{
  "num_hidden_layers": 12,
  "num_key_value_heads": 3,
  "decay_shape": "linear",
  "batch_tokens": 16384
}
MLP neurons of a small language model. Each row is named by its layer, matrix (gate and up: input weights; down: output weights) and neuron, and shows model dimensions 64-159. Each number is 128 + 24 x the weight over its row's rms, rounded and kept within 0 to 255. Numbers have three digits each. A neuron's up and down rows have the sign that makes its largest values positive.
After each neuron's rows, "fires before" lists the tokens most often just after its 100 highest values on Wikipedia text that the model never trained on; "fires after" lists the tokens most often just before its 100 highest values on Wikipedia text that the model never trained on.

L9.gate113:146125163136144151110148120141124126105118136198097099136129123106165112120144102158158139142169126131109103142122108100173126127090122140167138144139109159125159140135140126105108095112145175151139161173143101104170173157160112134137114104190142125104130118147125106154116109101112130142
L9.up113:094094146096152098164131146105133119116131124156122094125130165130112130126061099176127152170112127124146102108160114169153128128131162157185128142128121160114139113113108119115102108153107119136125183129146103175168157112126133156145131143174087105122111133131172153145149116106108107112
L9.down113:113115159068104108137113112147111132114135093115118116138112139161094192112101148127154156120123165164127091122150095120076140115110150135102097097156117142109102110118113141150110101118174123135147132131131163122097161083075145121129113154110102100152154105158152191125139102111131115120
fires before: "0"
fires after: " ", "–"

L9.gate191:124141130135097117150164111147152112119150162120122146123165157090149124160131126136196137132134164134120150127115207111136148100075128107156135158123140122161147161125150136157116117134084144128129154153188099133090145140110080101125142106160165112126130120093103112113123114125129131125
L9.up191:149134136179072088130133113094135110163117131090066148160166153131120124142060080101104103127115152165113152107127139105129116138137135133117101156106180098115121112130100176116126086112133104121140178151156119105123164112156119109134155127157157138097105149105152138105114111163114122117
L9.down191:122121156101093105143123112102074105109122123153115123136129130065113144115155110139146122136113150149087121120157142123118129131141104169098128134115128120151122159109122118119141098125152100114094161116125142124099129133115170097158147146153092118142145129072086101168133129157158140169
fires before: "6", "2", "5", "0", "3", "8"
fires after: "1", "6", "0", "9", "8", "5"

L8.gate75:195174148140134131147150126149157123088136134146089129119125112140110099182126133119134118136140108138138155137150134121160111134139073141171144128152180153145158123094132085088118130153114146124140152129142149114139130158152171137110116118110133095102081106169164129117147117151146171150
L8.up75:109123156099147131148144109184135115157103107115158146134110146128105094131137150137164136106180049150153139160151137141135131164129150165105082137162135096121138178156107112133136157134165119131127133162097133132112116143162126098147155133134090092138134091101152146103145101115131116127
L8.down75:122129065114122118123113146161135113119084156114156148154131134131156098144151094149159149129140105136137101124156132101146135129092130112100105166176075066152135120132127141149153137123160143139127104138113156118122158106123113126102104159121142128098162108141150117137091105122132079143
fires before: "9", "0", ")", "6", "3"
fires after: " ", "1", "9", "2", "6", "8"

L9.gate22:152134157118133098122096128114128128121128112118154125124170127107092114136126124117125061130104114164132142127130073130184146127103117161160140134145104143122105124169106121106139149115125171129161158155112115105136084139148142124148093182174106157092089132111138134120113152133131117119
L9.up22:145078098143148147113181115127139122144119122072098162123160166130118115141105110124132155121159113135118106109129178094164120139149144133167132065120102112131150089122128140114130139160126164082145176114151099102154134104141147097114161102097095102159154104120116095113152091160126190152
L9.down22:137139142118143141122119158144104106151148134119149173169093150104127103106152129114172100161164131120170149113146136139174100100117116128155119109127126154128125102122147130167172115124115116109101113132162126145104110148160114121093125166119167138120092105172095123146131108118086132134
fires before: ",", " the", " he"
fires after: "1", "2", "0", "9", "5", "8"

L8.gate216:125137115134155135088121101147144149135125146094103136152160070112080171154098140054107138167114136140094164154127128118139147107171089130152127116122123121183162139128116145147154081173108136132143122166128122158102131116166154151159145140175149122139135157128104110134136140135119148107
L8.up216:124147179114171137124141094125121134122112093122110169126103139126146132171131086119138148106104150193120131119099138107137179185097148177149092104145149142115114168179149110163139141105115157149090153142103133174142127130144150138129177132132125109116125161140141134113154143116133097120
L8.down216:152116072128113134099101174181130155130140154128093111124103082116126126172139134117126118165141112150105143164110159108127138127117107127147146091157113101148118139117134140141167128153147138155131105116105133137119134156112142109115112129177147119155132115161124126129139163153111131097
fires before: "–", ";", "\n", "s", ":"
fires after: "1", "9", "0", "2", "7", "8"

L8.gate429:098068153139156106112156147143096121114110125132101137086154126149120147139123133131171126102162104150140120093110113105142154111117126152111138107124166135095146117122145106078105159163114121123151122134084172154117077155083131158101121112126099109113072187118127111150178121140130125112
L8.up429:134118093132092129132129127143125126149136124152109132136124146118153141115081085139139155138180109101123124107133175097099103121177081107162155124162166114130137106135132150155130132142148135112132142118129152087146107174120121125158101189140125094130156136119086110175100121130153155126
L8.down429:091093080097122137158147180137095162098137132137150099112164137129137117129125145128139139163100090117125119163087150135165136117093112113164090078110118169099178139125107143132105146140089139132138134167089123118137136155117117140093143117122097110125142113171147111117137142116124101096
fires before: "0"
fires after: " "

L9.gate443:123087159145103147161136120144167172118123114159114113150167129082154087152110158139122137130063120110135091107113102150156148095129125127155145152104146147097141110171095163140146101113129168088119166141129112122164118125132163080136130115166121132129131116085138077113159161112127073094
L9.up443:121173156119117153167167148077136120106103145122183128139127112155146085171135159127145148117143144086130127114115151106157123138149146127135102120165163141109120119148119122137141128131111129144110122146135114130124093142143087146121129115115138158129137110126123129142138135146103063111
L9.down443:134111118124100127111143112123125123157106142178146184160093106131104129140112148111172115127141151122125135116170150181170115116133091119172131114166132165101144130090090120138102143091146124108130128073144151131123125148102127146137144111149122090152146133103131084121133129147132188118
fires before: "\n", "---|---|---|---|", " ", " the"
fires after: "\n", "|---|", ".", "---|---|---|---|", " "

L9.gate336:133100108148149082128127075130146125149096136107068098103108118154129124115148151105136117169144100129122146124136118163137130134094175140113189089121154090121117131144175132134134117093173141147087125129110140141149140142122117126139130117122137133135120106105140144135139152135135148156
L9.up336:136114131119124087070148112099139094112111110130125112153143127115123137132187142125132113171154116141149154089128141154099136124109157137145147118087153123125105147137121080147134124149110113139149124110101122144142159106067130103173139090133126188140090115119158110126153162073088133125
L9.down336:148134142169129164113135145129124113124147151119080122096104120169104116120115107137125170141111113117079109089096117109131160133110153149093101140156157144162115102111135148140116152121097095101154134119192115111115203115095151154106109078160130132099132120148108132159155157152150125100
fires before: ".", "6", "7", "8", "9", " |"
fires after: "\n", "–", " ", "1", "|", "0"

L9.gate402:098121143135118072133112098137146136111136144153133100128086124100141189145159120181146126161115148134148150095112088164123135101099114114121135078093156172122131084166142119124162140106134150123122126128089115133128121175108108117162125171137147139112149116067183117141150124131170121120
L9.up402:101104163143163140114162139147130111148119104120099142113126126183113133099156117077104115156152120134155108142102122176127146173110119137104128134145203108144140113132161117086147148149125103144120117108118129138103149142103174154137151093111136139107151124186128130129121120139105131176
L9.down402:163096133153150144122129121117127154120175146144105157108141120122140109120122117145143147125127127150142128105091098089123104152113129120087110148128164136123118135132161097140149110135087096121149131115149154177150149168137171118133115122144136136113131173151154140159155128154148128136
fires before: "8", "9", "0", "7", "6"
fires after: "9", "–", "0", "1"

L8.gate488:089108147116103166145153128139127177098112117136091126066102120126157159112057152194187117139151127109185121147116122100141113123129137140121178078094155149169139135100141140102158124101133104122154141149127119139109106154110130174119129134158119081107153155100098121120153117128110136112
L8.up488:106153152149081126125209122129097125150109097167140135114143135155180125155173119124071145126136161111129127104143099118143157121120104122120143153151112118078132096118146143105147145139137157121126107134150121100158158129126132104156123178142093134122114147127122129108138144149152108097
L8.down488:144093110141105158124139125151125076154120139116168121150133119157167128126073133145149177137107129133130109156130115151113088140137140124149094123101081152117141132123144162168142096138150141142133134146161119113151159142130134122134132124093152098113169131135128154139190097148163119102
fires before: "0"
fires after: " ", " ("

L9.gate268:102117088140127130150118118141148104122106118174118127132139147152124129171134113176174096114150146150122131154094102046091143101121093090122156146150122099102114162166100104127142146164162148124141168131114155143122129142177134089178136145143153080105117137148100100141122108125137111148
L9.up268:154111144110133119184151142170118153144103110114155155105125171093149086174115138179131089194106102147136133115154135083127134112119116130134097130108127131116136115097102152132122166155074124090158150140153123147129164133131071136137081142102115138098149089150138109110126110168181119127
L9.down268:099100126152144160089102193134079098122094102149110134088113147139113139120127153122135149143115135128094113124147105065108108143113172158135095097114127139096125126140130130131125142148139085131099104123134151142157117140132086157124154100158108099132135112135118122127149142133099136105
fires before: "1", "2", "0"
fires after: "0", "2", "1", " ", "9", " M"

L3.gate52:104084128114148144121153107104176115125088119125131166163143112106111149143133120155145085158076175104125170121091144103155118135109115123156109093138124124131137139092126156102149087150110193136135140106128116099132126135089074141177149133127100152140123131120118116181115152108143097095
L3.up52:127088142101191100097134142108122139119086129164139124192119148183135074163160128131082150135142146124133135139118126141132129127094162141142125151143133159176144142121114150120097118130093150137118159114129159124143121115136135140158130104158087179134109108128165104151114147127137096095
L3.down52:128115159110161112111105198122133159122075150133147163134136143177152137126127139153116120131142098107096100105132141121142140134126125128141099145157135105121137110115117119135126173103070096169157104105141107155118124135120132087139157088114119142118107179163155122094157100134101160130
fires before: "0", "1", "4", "2", "3", "5"
fires after: "0"

L9.gate18:115140091139118133127129119138120139133133126109101147076118134117123134151144153141135114092104085112126107122106140120139127137117113118163152114116146137117158126142129161077175147092152119086187135127109136174077129137081051090072138160137133129102106188147136105144160113129137177123
L9.up18:086167121166127112135143142142127130132116127119085169118134113128079110166121166132133168091141108130175121096153091148142102112129150132150096092132124170087144137089151110091158140125156119124136103130087127139116104104132107147095139192131115081117140129112183121134129082134166185157
L9.down18:091160134123096093153129130140072124144096133123172124112115126153116125119103143132172111149107101095089069151118111139158101119142152136114117148088130177124141136077094095147151101111109095146128139102155129128156159119137134127154125126168145064132135087129170131173117139149147135129
fires before: "==", "In", "===", "2", "The"
fires after: "\n", " a"

L4.gate119:130164139141103138158139117133153143161162102147140113096098123127144111122121130137114132106096107116122142149127098110171147135137090124127063136183124180131120078119104155075149132115127174137157158139139114118107112159151108117071146148103157165095154149151124127112141112096094149101
L4.up119:138175092140098163116150118167180101119135137155100115123111143130129103126131132123094135121090114116120136125100160102152125132138115152122125163114090113132140163147164168145104132096119117128094121109132120148127138119141132109110109130122074125135105102113146128146072155135129154144
L4.down119:141153139144138154151150128119154131154106107131128116145142157093117119199084087107123183128089129149163145129135103132139166140112133115160125156154101154095131128113109112161105146097123149154136155114133115127099163123129112129119111149154126118097155130095120115212113147119145124122
fires before: "---|---|---|---|", "\n", " (", ".", "ist", "te"
fires after: "\n", "-", "|", " for"

L9.gate154:140110156148106111110123115140116132189155113126135082156141154132126165135085092114114121149157149154157123114116105120136098092137135104140118121144171172115105143143106125112136107110117129152144128168154122137102154159130158139135164153158096131131134149114121131109185132132087109105
L9.up154:088129112144126129136128135154113114156129148163130128052137107133163102168103154110147116111161137160166113136113132143104111113119141150151172134126124178066121132139128096106155132131148165144165143176127121118087133134176121141126114130124109124126147166141089151126122110105135097120
L9.down154:145087137122093139133119094133129102146156117121124088123079136136098156072131147121083135141120125120121093085160134188114137132109166154175108096109147109126087090116147188131124105100132117155120162109158110142112125112081095150115148123132119162094109120143175148089137127081123124121
fires before: "0", " |"
fires after: " ", " ("

L9.gate326:113175154149170110142147080131147121093148095177077104136135137094123141083137124123135148153149147135126128129155114109135147096082139113107121120176158100119106157115173124125118077151105108106132121101134108142140103111127157134133149129119102141128172152123173094112151133156153153142
L9.up326:136132156172152089128116108120154150089148120146104114128142097163080164109146124140143108184102115150143143129150102140131110092123124134132140112145168096172159147116093122131090168152121119101109134121084121137107123116131147154136115116112107136184146113114130139129108112097130129125
L9.down326:109145124171133107137146179146104183159159089171108126096115162151134130119085148086123108119147118143157093153093092132094144133137148119139171129127143129131133092153106129123151125177112087165145124147146122153185086127171137131143146147117075171120121142125147108129091116166110144142
fires before: "9", "8", "1", "0", "7"
fires after: "9", "0", "|", "–", " ", "4"

L8.gate35:130077126153138093103125101140130157093139112117090143121147118089099130166105170132151106148127168124089128106121138122104133109134092156122174137131140168097162131119119121152148153138134143153175102163143140125091140129144141131131124157169170116107109119135088142128136134133117123100
L8.up35:122097141146137122090105110155165130174188100107116135125105157101106146105103114132128134161141174138087112107111119085149129090118136102132158162076139134100158152141135123155129131137178118118173096155156153085110149148121109175159109118134160137116094158110115139110126124135125095115
L8.down35:092163164083136141131173175146130112082135126153155121132163162130135129111133125097165186140120146133090135124146127119128126106121141115102106153117140130122105113172101090127094120162131139134097134133147126096111149133150145133138155107129120103158129147117117130117123047152129130119
fires before: "0", "6", "5", "2", "8", "3"
fires after: "0", "1", "2", "4", "3", "6"

L5.gate196:111155081127078152166149145091171117128093146136140104129141141143087160131067139145169177141161147102121133139125148145087123126139142113129118113148117135111136131130145132085116180136130130148132125118113153125125140133174096103144122129085132152108171122133124097148103119172147112140
L5.up196:108158113107085112109143138097126142127083156153106155081145131115095146130182149137088129117130163113149119134139148103167109138132097177143134160142123145129115153130152151126124122088110116124099146103148102139132134123153115150119123146104109160135137157102169152165131139108128095116
L5.down196:132131109127145160159118213154132120125151097125074130159126134122095132131124124113137231150136142130115129140123129139132126154136115135126123140149157148149173151107155113103112157129122139178127156144145116140110098098161114122123093111116108130126134073135119125161097129154153177186
fires before: "==", "In", "On", "===", "The"
fires after: "\n"

L8.gate466:122125114147108175146134116138155108162106126119107150148133138105119135134119099164147035124154105147092141127106163134154092132133127136098156152114164101110160192121129105136119124098092172146093155170167150157076099127093132144126110154143146120155108162160161116162136135134150108167
L8.up466:134087110131128135178118119123142143152106110126127137149128176164138088154170139126169098119084138155107116111144114140151122178120169083123116131133160187139129130166209126086127136145139120136122113117111153074102123132115158126128091154090085125096123106139150088092149116166124128126
L8.down466:141107150131089145113099081136122140093137087115094156098147155126074145150089104116148178121145158156173117121147114115097113114185144136118102147115168122181134141131115121124118143120152134166131116095166146144168111129129085123151163115135092131126115108115099154126159151167106120120
fires before: "9", "6", "3", "5", "4", "2"
fires after: "9", ",", "0", "8", "1", "6"

L9.gate463:101123142117157059147117076148152145096068116132110110090100094143129121136129127124150134144172154136152121106121128144135148147118120136116179120120127135121129124176158150113095126162108109089144126113118177123087123177110138140152136146107160126118154137129135103166109124126106152146
L9.up463:101120128135169136145157145099115145127142130117101094133095131124083089100100132142112122154155138139168122135124130133161183100095193133136113123134161109151117120133122142124116174108075103096103125110137138112139127150143127142097080075149070138107157152139118111102142122169109124084
L9.down463:103128114162139150142125090150070122163127121127091125106147146167132124117110148133095172127162123114076125163132109097149151134094110107160097156139091156091133127142121149132109122137122069116139161145168147137166112105160135124106148138171120105138127184163117104121085117153148113118
fires before: "0", "9", "1", "8"
fires after: "2", "9", "0", "1", " ", "\n"

L9.gate371:105116142130140106102140099082134116125164119088146136110100109121149126093137097112148148109140132172091109110134144118146165127132106144097128092074132167130120143120108092115082128100117161175117130134117081108157129119151094130143182154140087171083096176109110110097136127161100135158
L9.up371:075070165158142138114140111110120157103095090136097180117106129112181155135138135121107130144167104144134178116161081114139141149144159096130138151115091106136122141109160129074091134133096089112129144151111133093123109155122133153117122089151137129142091125143114147135124129097077102136
L9.down371:150115152166139131112108108111153108134126114088156133087125146119110088083099113090120156117119105121122112082156139156105124128134100136109073120114101147150144154185128085150122111136134157100108120145184163117112129130141110107148133149123136187117108134152098115119117112166143112143
fires before: " |", "9", ",", "0"
fires after: " ", "2", "9", "0", "-", "1"

L8.gate140:158101104142099134101144129149132121146124148144104144089193148133124150153111134118139135077187132101137138115101138116128092128125094137086145108127171131103126098178098096137141146115114155117177120159124127103128093129152121133143101128123141096113140143141141134143171115115110116117
L8.up140:114137127130103125158126098183112165132114121153140109119101124141172122108114122190132121194131126153192109082140157156149121136136141134103099120137092146097161152093110122123159085122139129164149182115162104094139153160127116154143104145094136126142121143120148081118163120097143098138
L8.down140:120115099102106138140160155105112147109124110110090122140130149111134129128087154143115121160108149105106087153139122075150095102124133146149129110116151121078132105107133092130115145139142143109127150168129125145127084142079111184146150130141141152103121186149145166153080110119116083108
fires before: "0"
fires after: " ", "–", "s"

L9.gate343:154094137156133131120128113138175151148163102124126205107112146108092153153096149144169102128114147120181123130135169146133127096111062127143135135147168120141119140131112154163132190084126162116120128158147171121142105158137145105090091098092122115144109093125126104147133090111084103137
L9.up343:148159121097112149157193125096118096152124131081078141126157130116160072118135149130167118141101096117131101169119156097135137153126163165128115150090112107100149133133147156156158143096115094137116138137145123062123124124115117184169106125159161100135121135092125135104109144117178161134
L9.down343:097103138125151134112095091113130116121106133128145135121155140154095168138138112101123166089143111151093114129145137123097137151144114104136134135120084126121136133170144112146123161155141156131190131103120137136114140159132149133138125108113145127113110166151158123116118138152127110121
fires before: "\n", "8", "2", "0", "6", "3"
fires after: "1", " "

L5.gate338:170129145083102120096131112111091116126122111122132119118099120159152155129101065127104174165131133138089129080092139103139123163079108080108130103137123118085074124132136155176154124159173137106145129153113138175131125144141149141124134089124172124127140155151133131129134156151114106113
L5.up338:134081124126101149124134147138145106127161169133126127092136091110151100181142139151144119149137182126109125124114120126160139144126168086169163113156119109109094123129148118125154119134072122149154098129125102142135131115131145147130103092140168128141135181124116122153154095187164112143
L5.down338:115122129135126160134130156156140139125141105104136144094165103120157134088134116128134128091115181158173143114113126119105136124118088104094142115161114131132076130110107136160127151141124140127159138178118097105156146124097157128131134138158102102156120156122140143116062141171155133133
fires before: ":", " |", " in", " by"
fires after: "-", " was", "|", " •"

L4.gate387:120132127140111174139143090151130151117134100098127112113124102105131161146168144170087114102137098137147131106147129085175123136146130085170118098135114113151141099146171132126175087121128145116138123104126088130117140127177116168088143110115108137118116137141168137152125144132112118094
L4.up387:147126148131145152111136152128173143126141120105167152150135095143079156133150134136126109141135132146144118096122171124143102117125114116092112123146157151115133110132150120129137153092092142152122156114184116109115128134123148127134111114082155151101129102147118113160117120153117143158
L4.down387:120164093162136127135160130179112116144147118165126152136139148105098109136100143112137215140094145106123137146119123139111101152142115110146114152105150137119125120133116131155112127176113123157115142145113126123138133160108118080119176129132104147151104121147143132179110146145178132103
fires before: " |", ":", "==", "=", "==="
fires after: "\n", " |", "-", " Authority"

L8.gate295:137122110151124094149140104101113143152153113102123190086122156093140107121111127155181101094153138114112128118112145132158155114141124183129152162128154150136145155133157134127143127113042127120154107126134139093168110137123107149157160092120106108096130162116101136128154111133142152119
L8.up295:141116119130160126109129133122088125153110152162141108105114111196124142154131141111148074153158128110126138118131154109187076114134093149104122141090135091127189136141184114098186130125130101117155112116108135117163130142121109110098162149131143157119129128180129105156140088121093125156
L8.down295:130129123109104163127160127139125161137118116091150079109117108163120118088118169133162170126137160153127114117120130157095170117093161110119095156142159148125108147141158109117118155150154145129170115133127158150126103137141135130109129116161124127129167169120131105146166174126100099129
fires before: "1", "2", "0"
fires after: "2", "\n", "1", "0", "3"

L4.gate262:111095149131141163144131118181096107087138127099152130123142174138121144132125123138065153113163159133104121107177094068124157133080093113170132120116113096155149148163126146147152112075148139076146171158144124108163141109105083093153115148117145162120164148144131103135108121151076107142
L4.up262:103115156112102125080090161122163097180131164117101099102132178125121129119110148120109151064141108081101085144112154147105098128147153136153180145136110126143143124126097166088146124102110114156124130124100147143129078140082101146141142088133137106135141137150130111150116142136147136117
L4.down262:062135127164129125120136166172158101144125108141102143130133160132148134132080127094094162156136181160120123128144157172113155156123137113163116143150131117093171154110111157108121109161140158156129122139153141118126115110139137114130126145142144103119127123139160136167083145169145128109
fires before: "|", "==", "===", "="
fires after: "\n"

L9.gate196:135097156109106122131169111147094127090125107157144139112118145148146147093123113151166089088139134135120120093133148120177123131130086109153141141134187149158147140128142110079139147073119121109115131126122117086108092119136157181128114075134141133115083140177125103156129100150098112137
L9.up196:165108112136114114187142100159128150116099137162144140128146120113150080130145154153151137139156114124121104108147129137158163101141129165106121120161114185103137085105120145168144144134123125134133133134159138140142153156127095097119139151110120153101226118138110134146119156086142093100
L9.down196:126113110137142113131146101111105107096119129178136158126150109174097166123122191166171144155136136113123136118151163124165112126127107124143123119170113157137117091136160123124113093175122136131124151127110136100094145155136121114117173172145169120128136100109112121163131125138105085109
fires before: "0", "1", "2"
fires after: "2"

L8.gate363:110142082135119103136157091176120118148109094185096131110115178082149125174077170171154163064167103136150130110118137136103106088111149137181125063123148141119173113121144134117120143122115148138135107146136101107129083137109095143142145159127121141117123117131131098122119141165137155116
L8.up363:159186155092154142144105117158101114129137099154145125142100122131135098161109156169115145153111120126118100078095126142095174127130106100124096131139099122119142124103145130128134143135086126149069068127136047146166120151115107145128211095106122150148104108118124112102115140109113103107
L8.down363:136129190111159100124112146107146124124131113161122136153101098165133126077163119087088123164090149114158147099111128121122147108126127132130164113141099170155115129137138095103094118108186143137121163136169141158154144110131146121096096141134155153089153107137105153088150130100097122181
fires before: ",", "\n", ".", " |"
fires after: ",", " ", " South", " in", "S"

L8.gate173:117125167122097129094127071123177129101119135092131139138109137135130120139150108152142130111091192168146140111118110093135132125156151120151163154136118099154150130105163124154123076107180091145118143146111084118111136133117113111116119139143145140129117105130126099123136123160141123115
L8.up173:125128113137126073151140143125118132111108146098115144108113136174128105085137136137122135116122163140142169108133117130134128135098111117129104141095162152137127101158100128186089098101129109121083123148139106135074108147168088175142134150149182132095132134110140137123117129092163118109
L8.down173:138129124126138146128106121065121145072129162140137090125111106151154099127158112125113098167117123142096158130154118091138113160110125142172145116106136094151164130160118124077111128160117130095102100144098171084108116129156152138129164103174135131133177126179143116101156122115079101133
fires before: " |", " hold", " Democrats"
fires after: " |", "|", " "

L8.gate60:137114132121115080127123125125110135115105103104155113118125128107123087096152151110143139105138126133115131115119132117122157134141123111102092113132165099135155140070119142116115092121068119107123146115105099078111091143074128138159157154118134145066093123130125149160117154131177124137
L8.up60:118143118109150119099176124159100152119135122061101089166155169144106119163123127084138141093101131120123112134105112130127108132153161102143137141143159092103146163136110150144109134124142103095152152125122144143133129152116153113168135126127121119083105167179132074092117084112146092092
L8.down60:144148148139076152166143151087127154142152136171177121124090167112121105117121111157120134109114153147132142106153136146149120140124116138167132100134100108120103141086143161146121125088138151112108154158130141137075105118132164162135131120143165125156125104087138116095151128097089147124
fires before: "4", "7", "0", "2", "6"
fires after: "9", "8", "0"

L8.gate361:104102112165117101132168139184135153143143128155099123110112120079150148144115133139172110079150127094129101125142145129163096093122140162169152102118183135122149158143111096120151152135107115154170161173165144070127066138122148137107126137148112123160136129120120095174167106141145129120
L8.up361:149097118136166134115170140110140123133136118139114127123125143131131144110121109123114104098150134151126099105121127068143130139154088127142118106124116161126118113127086106104147113107110141153111130138164124100146170182180105125194141157160110120095110164134135097125148148094121114113
L8.down361:172135140146108123117131161116157090136150121132108130148139145115154133106129119116143195162157138133114148107209131137149097138123134099135117177126124167131102158102129145115099067126131118134135152157111133152086158177120110138098131147121149128065134141129123117134116109125112135135
fires before: "0"
fires after: " "

L8.gate237:122119127117087102119062109131163143120132086156120144147135153071094146138085165129127118108144108178125155145141107146139090094119107152099174092148140125128092130168103155159127118126145127136175110157123134154109137123114131129108142150118118141124125143146091100141154140169124105090
L8.up237:086153119130149145107141102072128157080144137115111155138171141091120124103165128151149128135133124105153117122157130082122140088133146132121134108117118101142147141063134131103121124141081103135143109148114104109168103127142142156158134155142095137170106083120128143128123127145140155140
L8.down237:108150069110120080106088127132117123172130109100133126114126138135080124110154147155114193110168155130128077165145111093111100136099133161114104132140095105146159135129138118095107144148127168152102117112117133152145121082118180146137121100137119156122131126141197110114105142106136152145
fires before: "1", "2", "s", "a", " "
fires after: "0", "5", "3", "6", "9", "4"

L9.gate26:114174116160135100155160084076116139144119090118122140121152087100088093157150152137183126111150103139152134158096133136154135078136059141139145115095144154132118140121095137108121161124143122116162159122095118113168096133157114099150145151131099119078132161136135107135096106132128123138
L9.up26:122121109160123133132162098122120097138163132118170119139121105147108101125141212090166131092107116108146115146090099191131105111170090131105151162114117092118117129173115135115131178116148142129117156147146145122156132140132136141105137138132118101143150136160125138105110130129128134062
L9.down26:116127122158155100110065138109129131152148128160168085128144131139101123138133147132099183105162189141102142108143143118103129119107165109170110124148112092100119115116135129141112138115116130178178121107135121098130176107122087127084143112140134113143122163144128142098101121136138164147
fires before: "2", "3", "4", "s", "5", "1"
fires after: "1", " to", "9", ","

L4.gate423:120123166127108105179105124077167125064134122098164114133092124138115106092135114116128142149094151164096150094124128129138164139124104112117161107104118108149116178161173143097147095129094140121133189152163140192124102161156150165127110155105110121118104156090090118129133111103131116114
L4.up423:096107154096149129136127132112167145142158091101153155169095168161138170119122155136156128096091137169158144144109102083139139157107102103120112133154112182141155133125149110125112142117127119090125164103104153103162138127141131134086121125117135100105109083117094101153180158133128137157
L4.down423:170180138078146073145138123181123091125124147095110112110122115124135121134143106124092159137116102157100110132139109118120150125144143132109161100177125119153134148135171101147121142123161076119109136108146091129155089117163136129106094133080139081130106111113137170133114104103160165165
fires before: "4", "7", "0", "2", "1", "9"
fires after: "0"

L5.gate508:129115126111119153114140132123163149123122121083105106112095126133119139152123126124140084097144152129102148140120102068105126128138078137108163115147123109124168136114122165110153095104137128132135113104080129097146143130088105102149127126148147168098097137132124144171104134124150080090
L5.up508:148153127105106170112092092096093136137143136106119160120109135145131099155122129128110167157138152130147121083119139104140173150119137131136099139152087128075126133129158169180154107162116144117147118096121138129090157146143120126114141126095118206126124163152124177120134118124137058126
L5.down508:121112133121113132126156148131126122090093086077107137153147132113152136156120133123164131153109089129128122091112158174141185133141146139137133124136096145169091150111146119097108129124129110135148127117118098121129134135138151124140133139159152144099119132123135105121097158124117119139
fires before: " |", ":"
fires after: " |", "|", "-", " ", " Re"